config.yaml
num_hidden_layers: 14
hidden_size: 320
num_attention_heads: 5
num_key_value_heads: 1
head_dim: 64
intermediate_size: 832
vocab_size: 8192
hidden_act: "swiglu"
norm: "rmsnorm"
norm_place: "pre"
norm_eps: 1e-05
positions: "rope"
rope_theta: 10000.0
rope_fraction: 1.0
qk_norm: false
attn_scale: 0.125
bias: "qkv"
tie_word_embeddings: true
parallel_block: false
init: "normal"
init_std_qkv: 0.0222
init_std_o: 0.0222
init_std_up: 0.0222
init_std_down: 0.0
optimizer: "adamw"
learning_rate: 0.00147
beta1: 0.9
beta2: 0.95
weight_decay: 0.0
lr_head: 0.00513
max_grad_norm: 1.0
warmup_steps: 231
schedule: "wsd"
decay_fraction: 0.719
decay_shape: "pow"
final_lr_fraction: 0.0
batch_tokens: 65536
max_seq_len: 1024
doc_mask: true
z_loss: 0.0001
train_tokens: 334400000
max_steps: 5103
dataset: "wikipedia_en"
MLP neurons of a small language model. Each row is named by its layer, matrix (down: output weights) and neuron, and shows model dimensions 160-287. Each number is 500 + 50 x the weight over its row's rms, rounded and kept within 0 to 999. Numbers have three digits each. A neuron's up and down rows have the sign that makes its largest values positive.
A block is one neuron, or neurons of one layer that tend to fire together. Before each block is what it responds to, as a language model described it from the Wikipedia text at the highest values.

Responds to: Tokens that are nearly certain given the word before, such as of after University or House, never after had, be after will, and uc in Educated.
L7.down55:536432619440521536491517473541602481541501411529608549545568553406553501559499488519490490562434475480464555477488457468408562524487468555548493480595530501498496595455479502458522402455514445539537497506479478540448562495501478523504447457529530468491621488500554486470517476475625492573405501546566535519548490493468434460459532468451486591515568554420482509466533468505497566451470

Responds to: Final letters of uppercase abbreviations and codes, mostly in sports tables: team, country and league codes such as BEL, MAR, AFL, JBL, plus the second word of names like United States, New York.
L7.down611:437480506485415483542426473554523482567572507523581404470476520513552667512531545446517418525476477482510475512499504391540435437519506468427454409508513464473554497557589440513536487543534510550433538538599604502506538516488530526530534475504520534468382458570599495552437485534388480512458525552546468578549547469451493448515488594467619382518514504585508458497480588477440541490558

Responds to: Dashes and pipes inside markdown table separator rows such as |---|---|, plus first word pieces of split words like el(der), mis(placed), ev(olution).
L7.down292:440537483499472550471545432485492568509470504501406511523546494507559415568406473429441548440455445376622497593459492519566526525437425533549455437548530485521511512415532440539523529473531530484601494432579551484515491513492482542523560537539468525528509554516380486411460447544481438516537527502396454502547468499407430485448493538465492567417500560416480472573427536450510415493470

Responds to: Prepositions and linking words opening a new sentence or clause, mostly time or source markers like From 1999, After, born, from.
L7.down741:619458533468473559507513498483530524456490599530664470521534486486524510506545502494555412511546503588568492509502445446559471536439500537516372499542546429479489501497476497493419415477482510407585600508520460533483478441522451531519576553568561530488641567477565524526546412465473502539500511507475586481487563528561436484481557500490518584510504520445509492495559518520363532493538

Responds to: The word "of" inside formal organization or state names, such as University of, National Society of, Kingdom of, plus scattered mid-word pieces.
L3.down66:548471461488437527525499369488606524518502581436540498580470507587498555493526470442475418491565485524492545481519505508444401473522496552476528473501505480530407553542467500519497558384547571500557623432502514498486496570487529504538509442462576525512565436566464469561490513459393489552543488460538445501575514436518586692457506523553468572463584519551487574574555555596541507455532
L3.down121:496525456604495521439477529445462459426502478510473571456556482475547581455464571555508489518456516374481491462425397431484516562539416607355457471528505530484558599558570571395530493566414381438472528463562464529473471447535547426518473572569452520459506475440514485510501489536464496512491547532544508541548510508509467484460505426406444440417426487629468461512590440451506538465400
L3.down203:488484453459542420445469451490450467474538544464468530556492526426469602473451434550504514528533518492581585490473547523463522434465484523433582477431521398553525484449498438575444471514528525512587434492405483409613520549452510518477443509504432532523447482531465497493462441470489522436436413458535503453542604455544444492528453546503480482473578473484550530536487466516445548478569
L3.down308:581557469480526433535461529515479510520484547427477578495540420505509531526474512477495416453633627498475569528488595518521483422421472487479484446475472561502489519513565493460492570552416504577469508540481529461550470433544511485440506507463541466346500425505541541455539561517406393451497428465466498542515623486519495610456512503546392413488457490474458518544521481574589497498476
L3.down413:462509495531540495535462545524442549430506511504530448481415568418450600472491562579564464486462450529497482594488515541402549562509459533509505501522470470454391496577596455556536467495514468588467422622541531444401497467569447487472378441522485483453531543442413428516481461565528566482417474483535645604493507373434531544510459514617497563519440495441519485539525502537444533510567
L3.down472:587604509465428580509510526577490560549507528471580503517523458524519472562501484525499580578570447516597487416503522462509448514417527515531544387547502462472429495586393504464520535474498475487531551430502486399421568483487529471517393492466566459483560501526450535538449547540490402377473484543462565550487446436516517516564469542461424580518508480489436514527521565547500471451436
L3.down544:464436482553447517559477451521591517499526543407523581539441428396501637481533495516524454510499466500447562513462470495511400471527573441549407559461425461441484477520410558487455484453577480509487406538564464521492570493509494519542509532525559483505463462491515507506398560425623481401438489428461489506517488530480552512427448439526500549576481581442537475476476482522416385448528
L3.down679:491511454618472556441520503532415502471449479577581542524477558443514490596357439533448635533508497541502458531570433518533467549517504547530549504489464501488433483505599464468516397448481522585531516473521497494505512518599466415355455546528492543454554404462517535506477435478541515489476466498443483454530486405547457537555453504465457601540549574446469442457539466557531583519517

Responds to: Final word pieces that complete a split word, strongest for function words such as neith-er, Eith-er, Betwe-en and Up-on, and weaker for other completions like radiother-ap-y and Short-ly.
L3.down171:513454541421514538486485496510502415525569450430439517472528522475586532525511580357429495502430532543549516538480525482616524524543437463509495438501523414460445498492483566495491433561506508539496477560444545484434468498478544470499409455515511520521523506501436509623509566573445579464494463457419549390432370521476481532464533461559608552572468517526556546475472441519527585512468
L3.down174:481519518434479578459477480528564457602560474570386576347466566495478471504559437493457490503465551451434508484433504558446509535449591505476548493439507566522496431456502569488496485532507553511510469487454558548485555422493589523488498474432579485522527525575489471512493572463536491443463493471604444526454471522483567474473392442516443491475545504471491487473509464515575569445532
L3.down442:503425470540473576439490585491500498498531535511461509559429480505528479554505529448481500475399487424546438520498462527599528523556545499490444484466438563577556542563423537444543468424503447527472476580399413494522540496507564542458494493426558486611571493481507511409481516507514440446443562500559493464474504577403491493524391453560589466575583560454478471563427457469511576523465
L3.down488:633494558483511620535541491557603498485540439550501601486496438484518558479546550531569538541436476529529549549531480428556552507505547534489444466477493481493453377362479488542413479537468472607478618491547513547504447491516517550484498445442519526571441517542519510522513520471597509486529581530412539521485493507566435458555504466488524532481466486644540551457543487414460506453582
L3.down612:535445483477505539468487578520452434538481657493527498546501494482501637524566542405533456477539449451560485579478525516516528583536529493479516454517500557476469481529449545497529491445432449508410485543608534497504416552607469416582583546437506438538530505521523506571462593456534552484461401525505473408571511475528430566524431521457471465445515548519524499517567423437569491509530
L3.down619:526499549522520465601601426540575496488530624511746514524474502496595487502562463522483503506502456543473562549505603555460478489485435492522548518528578416541494441531485543470501415407575539552463493560490514509493440388545462493543491544479538477509558480529543554548471492549463466483496488436536476432479432455530496405480465498520406508491543548497486415475453445482531442529434
L3.down707:541530527528459515462449544471472529495531599449564533607459469490513514551425557637396424515505513531497444506479493470465446566495471439483486490392477501413648521503499463539630481496537490491425498484498484542588445465593464493427471508504495494523401476560499527419500450533498540448579431443525484423492438462510577541560497493495523498470538599440490503400441514549576424491472
L3.down789:399591553474478474481510476512412461487568379548274458416563480512580432542431480428531533509543519528405530592542425509487441486494533439513459551488536443537538477537445461476521513481483498547493529489542403422462502492584563491439495484574498477499542518517474512470585532462545434511492491567526507459452447565539483533515550522521349477576488516497509466528527444487441527601595

Responds to: Dash tokens in Markdown table separator rows (|---|---|---) under header rows, plus occasional mid-word pieces like ust, vi, err.
L3.down253:592490435383487503571475512484462466491477565480484523413572446513476473475513469562481501536394391495506506434549515494544443528445499499457455495446500473425534468541501496594460500605491498504425470535552627469552599454494560496423393537547491486441600485562480397450459446539508597443524497535424514580513558570504438500372555479506566481573545506456497593520407499440551534447582
L3.down262:495498568436516455462517395559481501396467500459422532551490508543491477505525568504522534451474559582518450473501462347672462559397576501483566481470573396446502507501513457527491433500481553491544493374486521382438546436464561482388458494520465441501537511484449503449570393460549486507545498509422601531524499467452516467437496490527505555421538620459483502453561559458457500563536
L3.down598:530490487483522451489579537565539559423462504549596405520486486483481473437551435473481568519458563443538518533496550535436630432556523402473439515551511521456508526529478475581482539500489447451557529542457452510528551500502488507512488504364532524467454565453571483460575498489518497582627570527585529537413461531496466362478515491495597567484581361462557504502445502540513435538463
L3.down638:485430537480516537451516448508576502530569531515526563529508505451463522512574494473465464376488524480513497524453470498609415525522563535479523561541496475504526548568422552471530447447484487487571580476454535549430489408567480493481496522568447470440499503443454490518576419529573394505562545505522622549553423510478482475405470535535455504462477543477392617545490483543473419481514
L3.down661:483474444527492499514480514495468488456489445480468587534523487454544531557487618388470517452439538533486437507527450431489590546526512545470516493470477387541542455448541565441449509494434463592549464435513529487493437512500480517555443475610571571512514501471406344556410492567486359439526527508535478485527424608505585551452532499404509498489471423516479481511489535424528501441510
L3.down665:512471474548495522570457524452438437439472518475555447524504465461467492559482603569421473508583480480467407558556482503549408548494450509564477481497551511494439536498430491481521549554429512469458503480514488543446501522503474506578618520530517414529551379497451443442448567544566501515424469446523481532497473535467500500566505530478456631514513407542485431454450436522463515495447
L3.down803:479514531432490478539525465508469458490512494479343487493459529550432479531572532461574491440447536476524478519500537496635539466513535535493569524488562435443508443453450517558443486553515583487461481402508487449444427521491536518419451445514482524488518499506454465471523510499535514502557496465455611488528477495474443516563550524495582526433572553458474433541454419543438522553458
L3.down814:482541426529584452512529487486441559498461513413573499480466425556467515525469479523548510585521419522600531438552518538496454516550550523610536648501481442561545505487443493514474437528491539538572498538499445433464531491465535437526564510560584503503520584460440477457549380572549535583465545530485476494558509528464554433468503463451567450494454442579437502408494468508452434585482

Responds to: Final word pieces of people's surnames after a first name, often in cast lists, tables or quotations, such as Per-ry, Gersh-win, Takao-ka.
L9.down42:542434407547518499521515541489467456468587451464492589572543495598427521586535451480439495494486373459479520488491530491471541588481474487589480464506542571450542478527503504462529497523580489444427484532528437534456469423474510540445468461581491557692578485567479456483567592516467436468481468476482428490481496544516464493485552453461520508583517623479542449500439560480436468525529
L9.down216:551525546516487487549416570518449533546497589439485485509547564598524436469413540443402488332551476404533452483397427532589483526545514508390479523557424516461511462450555437527526537486470457502462507600575490525479515546591455508569465467486452505552437503507506531537521480464537526542556515556456529503536530499443543429589481504492405506571480479460516451508461495447554554578481
L9.down254:590493512569452542573477565510510519539557488468402474567522556613577473543477510524488457479478516492556526615429484526418545445551531496463498482525419454580505536422479427496455487498472524452555464536522512489462476492600595503598497476576530493465473582412493489498476494523536526458533589542496528547558514531537500462510449493438522532421516554550478503582433515376468500570550
L9.down380:461508506575461467427500577574517487549510515473437468420584471498473490590583487575533491601570431570602482471475425562420436490532523538523451511528472522507563468474569442543465405485516528452487419601531564512482454473532412469530483468546476492415506570508570532470464624493451420525479450533453500503525491500477454533503431475554539505514473551410615511457635571373476450508508
L9.down520:475526496547472486453519499512415487483597490390501483455435603562472438481431550571404543481438493410567565508502454530479490502481432487536499557469517606508474515375426493448514590628490460524530546563465417553466518433504639518432494497489519544312442524506506549444523524522476510573514454447513504458499491495589466445539497457504566500451570661455534537473459515545484552510516
L9.down611:517533550484533549489458574483590578479526437466444518458512453535513545501490468539440534443526460547466517525608502473557565533608428542501544509573409456395477472432486624489480480551532422408370517496512572460535499527424502506498560479477468523523467414532455470513461502437479430457444503516464497514427461466553466630449486499455490537465512536440628494554525503488437470480456
L9.down791:396567498419537552513450514475575533522478484499424516474549451520488434549458520520514579410435467447437469503432537515369427539570469459483530538533475438436505476501565453439424506485471495504499551424464403380464475524480585432543501527461528439570463527504509419506446552542459395479592524469452555558544485444469559568544496522439525366477450401492440481588426557494517448446461
L9.down794:584411498545445514452480497533505417416467530377502416510534496494430586491438521513431563388485559536594503511460558518532394524565456492493451528561470520535569423523499546582491544519507504469549450500508514421518375508464471480484630542513479511499551469518496423524453535522426411505478448551491512520501516476520507513479462518419564508505599571472526469550459550481512499420504

Responds to: Interior word pieces inside a longer word, often place names: the sl in Yugoslav, ta in Ottawa, hi in Lothian, eth in sweetheart; weaker on function words like of, in.
L7.down273:535507558536480511511517546510449467488486519494352455457518415492463449605561522494525502505461451535540516545424493517486547461546516462491585611482545497553485559484592644539565571427533437542564469491448620345421556559534476475410485545519550491442444470489555352440451507504601532560467408562483397503434531472526476519537433557453470450515413503528544467530525494509548548427528

Responds to: Quantifiers, numbers and degree adjectives or adverbs that open a noun or modifier phrase, such as all, much, strong(ly), close, vast, large, any, little, also word pieces like ier in Earlier.
L9.down43:418553545427484414447563526490529381547491587512551630471485486438534479494599459484531485422489559500444499469519498515504442487376473497515522496531535482449615498473577504558502591399490501453460446468381570576483525506438444555578506623621508564512458459511520490483491541557473474506472443477515535544438515443489470492536586463524468503446463480419406468534514535549535436496453
L9.down126:471459477530530507516473477430560527502468456457506433512486544455510552547491529522530438539438513537495549528408503519563577503443490423452518448527580465546567461451505450497511462527507501554540473432512513470524433553544515443489531551529543515473465549485465488482489582443420544516511502600524634481520494555457516521539529475465564449513578574582469463521530463533489499491520
L9.down165:555525470583534577524529479443523521556526433472400464445466430555461582567488492516497486404458524529523443490559502529491430542493499537550498405508503482535509537523531452531477450503532571406529459498602434380412496438458608485509541518529488460436433529489478517464499542512455606499367501455412515450561507532584483504474473561524581424414552466606478499575487508511576499551488
L9.down204:518538527465460530460597526502455529421479435415350456497521466490470463522435479460525533528500419531517434427524512469539573536510479509536511548555450476536523496551495487541447542504475504474452469521605484520562574551445482450531491499528466463446539410394488514510454398562427591575516548568559438501515476534478525581506533560452413590622475400612407466537446504518559491534525
L9.down228:486460482429537509496489591454364490513549522543250471512446491578486514572526491467501504524501534527482549573423469485563520529491457512483548541476502551432499431518543426528618416563477517520452444480415461534449477574478560510469534490411512487539442522462543508517447502574489496501549528484479529493490550540494453450473528488511500581492461524396569514510511469518441566429473
L9.down273:543477529468485519534470490554440528578536544489572543551460416460494516385499445424524453478422504528482417481463480478596632506512556459511544516549570523488467507547475536535492520455553493525429481476540593547541574419477590513475474512568519463464423518546580406473596425514539523533515584490499511469579475445490542477532437516542516433513436506509540447515416448579454549486575
L9.down616:528493464449569455536572504465521508501473408467408520592527492517461523505461555546549520510459425552553528556477590524503540528570549471480562400461508570495552487540539534462521568367462531487490463430513493505546475504558417457548501583492468508488563565459499568509561433446480579497484530551459649501494526471468514523508575526566453504443533529494453455570504425468365412525552
L9.down787:585591536512467489479563623489468633571566461421462511528477501538558540429448572513501455450502638507488569516476470450502633496502455470463432378510513404517512458494515477614594476505538460448537611558558625473400469450466580531468425511510542537510566537549509500506449457541491490533394512478450542390416475516513465554543509426485521442515496453480499519500535533514508490526543

Responds to: Fires on the first letter piece of a parenthesized acronym right after its full name, like AF(L), NS(PA), U(CLA), and on day numbers in dates ("On 11 February", "born 17 November", "April 7,").
L9.down101:595451487609478477525524514465439524559509475487557492517520522497548521631493477601477444536517533496395522408487451481500353572548511520475545448524528559620571522448453616475502567502454589530442493490489547503477564423448521458516435528450469451487493392540478465511578427511572478482494490500600505530495545416536488504478440600555472494545495346544475450488467544535463525475492
L9.down123:505405526480578487489500443560527548507456444463471519566398448508508492437502520405503492492469499494465485574539533520482441408446470463480417569480463496531448364579517458519511491545514433539486531427525453524537519527509472443424514468411479532506462540529509490467444532447486461521496409422519446417535522613590532540523485524542530422537587541554498500547578446532487514531475
L9.down134:535486441478501425494501572487521470579499552557538466470578504435499519578644576457481395570524505544490490539525478521382514526535501554518483489567491521526503568515524597586479555456547490477586509546460550502396437526545535430508624491564505482441464573523446465551524552590553476625558533436511514604455501529479564487454577435512480414455484478532487485531490564521492528498504
L9.down336:501438586497567481460615418500557517469504609521615563619513423453536500512505503545449455483502518499317530450509510585432430490521501494597503584465483512522457517547427545531514482453452567471580503487464516484483485435501517474534447478538542527501566510363491465521460505451506445502433500456583478455494564524450514490538532493469463490484471567575502482480528426502490437540499
L9.down341:468456489419506461516582527431472429551518600451585417579471499497564533536594509536487431443479523526519478527603543490460464518457426441415558512511410516462453604509487471446481375476538457490437570516528513531547500479430484574471505586474473501453452546477466502504481489551474534428469521436545500572522555510416600508485573495552480518428554523538505602467608555461500535542474
L9.down373:527498525506488530449446440424527485461489522565458463567543415435510518494637517402537592437504446498527485405468519483500563580553440454461548417514489562415472422476573450518526480471579459584495528395464500501587425506492501548519527541473551450495499505487537549509446504468533482441436487530456456455479435522560495419494585552525454508580500530543540526383531509476470446462469
L9.down604:594496406523432459472424454503544512584478420565302512443511546473529571434425505533450591445448510465467491554530490478458459445478421522547539476507480442482522525468544477458472454579511477563506517532578480408481476508518484465496494448496582518543500478519478465514513564496524564464459557531602426546506445521555489520458580514497588543577406500505605513457497510613501439447560
L9.down819:488490534515541509443525499512593465545528522473494465497525389486460497521534514541540455492524597465454507471510524486370519510471621481491403489443495504434536473466470587601493448505545512410461460439510564496515499458534523470496561473469483564567532503527422488421572570503393490402490593449474554581502423513583548429488507478479535402520498417546540450513458446578487473528442

Responds to: Fires on a later capital-letter fragment inside all-caps acronyms and codes split into pieces, as in UNICEF, IEEE, NIFL, UNESCO; also hyphens in numbers.
L3.down168:512386476457480517623553473479586508595499575419543548552558454548486466509497482484453489533536481515467442513444533573531471512551544390537497519452510547490479528485444515570506474527556576462489508501504474571466508503353481433547450476524552525507535490502491475521495451521544461579604505435599523529526489382536503416529520564553522481403446507527543447422449517419502557411488
L3.down250:551554435454512533425532624554547477527561423572506577576540447472548506569526456459484475571481424546489503548475486504459558525399532442581449428465558480483488499528463484492518514492478467455462584490500611441495499484558447605436462520497441510458473531503517561487507501585465430512484597507556551517578554565464472553552508562466525438507472464624435567584528470523596527628572
L3.down266:583359480510546563526509510579523444423550518461527472514455459414562551525524560505470475512507590491433570457428468521509425493509601478566400385421438527463485498503439468427507463572519548563554523549542573529501500534514493532553537459514505384422532543491462459514578531610483480517516439483501471543628469465541470482453473476505531552406480577492529525526437484512574511561493
L3.down381:483481489437510521538514554509522468472494440466490530454464470448555542552526575462453587564465459495473508519561516474454517528453519502456575605526455410537565533549449526492457469440549457376497448505518543359576404507452551486422542494394437508451551484491423501438431510408502503530508500483557439533428508479599510476524471530398563528490464481556513495397401512597465494450463
L3.down526:609544488492507489506444480547430426556474508421576561484528437473548583521412526502467551495533539484474422532492662508511567482515428572457496541457469425512381477496498457476559528491561577481490565486433542474499490541537554503527583534511593530417526586476426606538579460479455515558443469542523489515469420526464475488453440477477544479490516509439538553536494452597538492394471
L3.down663:489525502472506557438439479482549467506477599541505488579495373442475567519454530471482525526499406476480560528523457516521426554524504528523525453507489517391497539475479532533435495519551564534576537541460596400454467530470521513521591558441452500496494520485508435531518493520512480569442520552544564606569542429412468437450529557479578551447491615519506546622467589493424496527588
L3.down822:534406524441550538562497508494527454546519458464479523587506541498557478513496558423466459534536510503530558443407459481518493536450560498548461436547475558450426530466469565531509478557504571466486515614401513429571570538481552428528467500589530463499538522479408523498549525534464444392509466403529491574563525512483562538564617469489506592466422459539464493424519523546523466564527
L3.down823:515569483462517552440486462447480454483513479517513499423502420540489525481555536525483468484453449498499477477459451483540476483470495534475472451501441484505611515496484536386556514523492521413486454521553597558516497483516401414558504393460597477476544500528397476403481452588383560460423518427511581555544542457461418502498445457518455510443441609444420498485506525515547486532497

Responds to: Inner or final subword pieces of words split into several tokens, mostly foreign proper names in tables and lists, like Bol-iv-ia, Ruble-v, Balay-ev.
L3.down71:517532460536531526390528518524454447577466511550485503538501544584429489510453568417565520599544546488546494531474485481510582494548508453485499516458481410572569484565547459490552504485448507396561436471517521392384466553525560537532479492566588525449513544481540504474503523504479544503456485531459483465495534571568523452442526497548507578576503528491427463483485478465474386574458
L3.down103:466574410547557511497476450424564575446527590522591480436529555536407437592514462490489552546463459475435470499552501542437501504503467472447446511507547504482525576455508434518630537496474488470481374524544493490485430449493473493414504445523500447527487560559531474438566442505452573478399566444458587457489464467525453451469471546556538500508471421490543556525433579501572534677503
L3.down119:553561535513466512506515455567478437511545449538364527449716505586517503533463447471555416419489523511506530492399450515564444548441469524494509559504599550457512492489476440498513489537411435524459585478498465524424491415482517477516491428474472522477438485542535466527556546584473544361390466503532584476514464483520381431507535547449439515475560508476486488520616475508451584530532
L3.down338:539631448539556453564431548433531410456577576485596473509474525582451574495554498492505560505480574480507591561498487451519513589494526502400525535515526469558502530565495528455539480463478514508526571444571370511442557507526471554488479513592481450520506542572545465630452572551561594512440592448500564414476467518421598492521411518510558456498451398541554463497584546467538545463494
L3.down498:566597574581412397466494520586522522461482444542493516514501520490551559549498491561505490486475492475498509495552515504469476521562408547466448521559437581551547540523486549468481425432489459508543447503579532483497528457487485515472492495531466521451490531509476479495535394419499510423494490494569411537544471508490522516470422494525559519539469452545554514504477461547553406374547
L3.down516:509553449536563435460463523546531514427431461468568482517376482427516510494534436555428447516478502506525451460509472483550447462472507526541544493462572516474448510504495472568541503495529573379538479486523428506484428512535527396478453452484518394551538519518474479475474482492451423491491612433536460583504580513494485472506431473456455562450478477610438460417418503380545540426463
L3.down592:545489481556528486584469436508517546524553621516628510497486520567578488483533516446525460477486505453568485529401472469450477455451467537348395496395504500510520415467550500480491436440481467509471474503498486468515515550472581545491568473474455520460479428522556505506490428525558602480524544532521438504514553528469499454489495466569522404532539570464452528463430458482542527502491
L3.down606:542510487525548580552556519551581532475504499471511529568523559534447518507505448450528500544504523540561518610536573454570524534565465423545541491506467505519437418559569420495464608503462529545495510448546513552560481498535483470500465560564495469443436580438521523522451495494412479406468671510532476385484516477560543519528434562468465554547509612604512416571489564506412472433496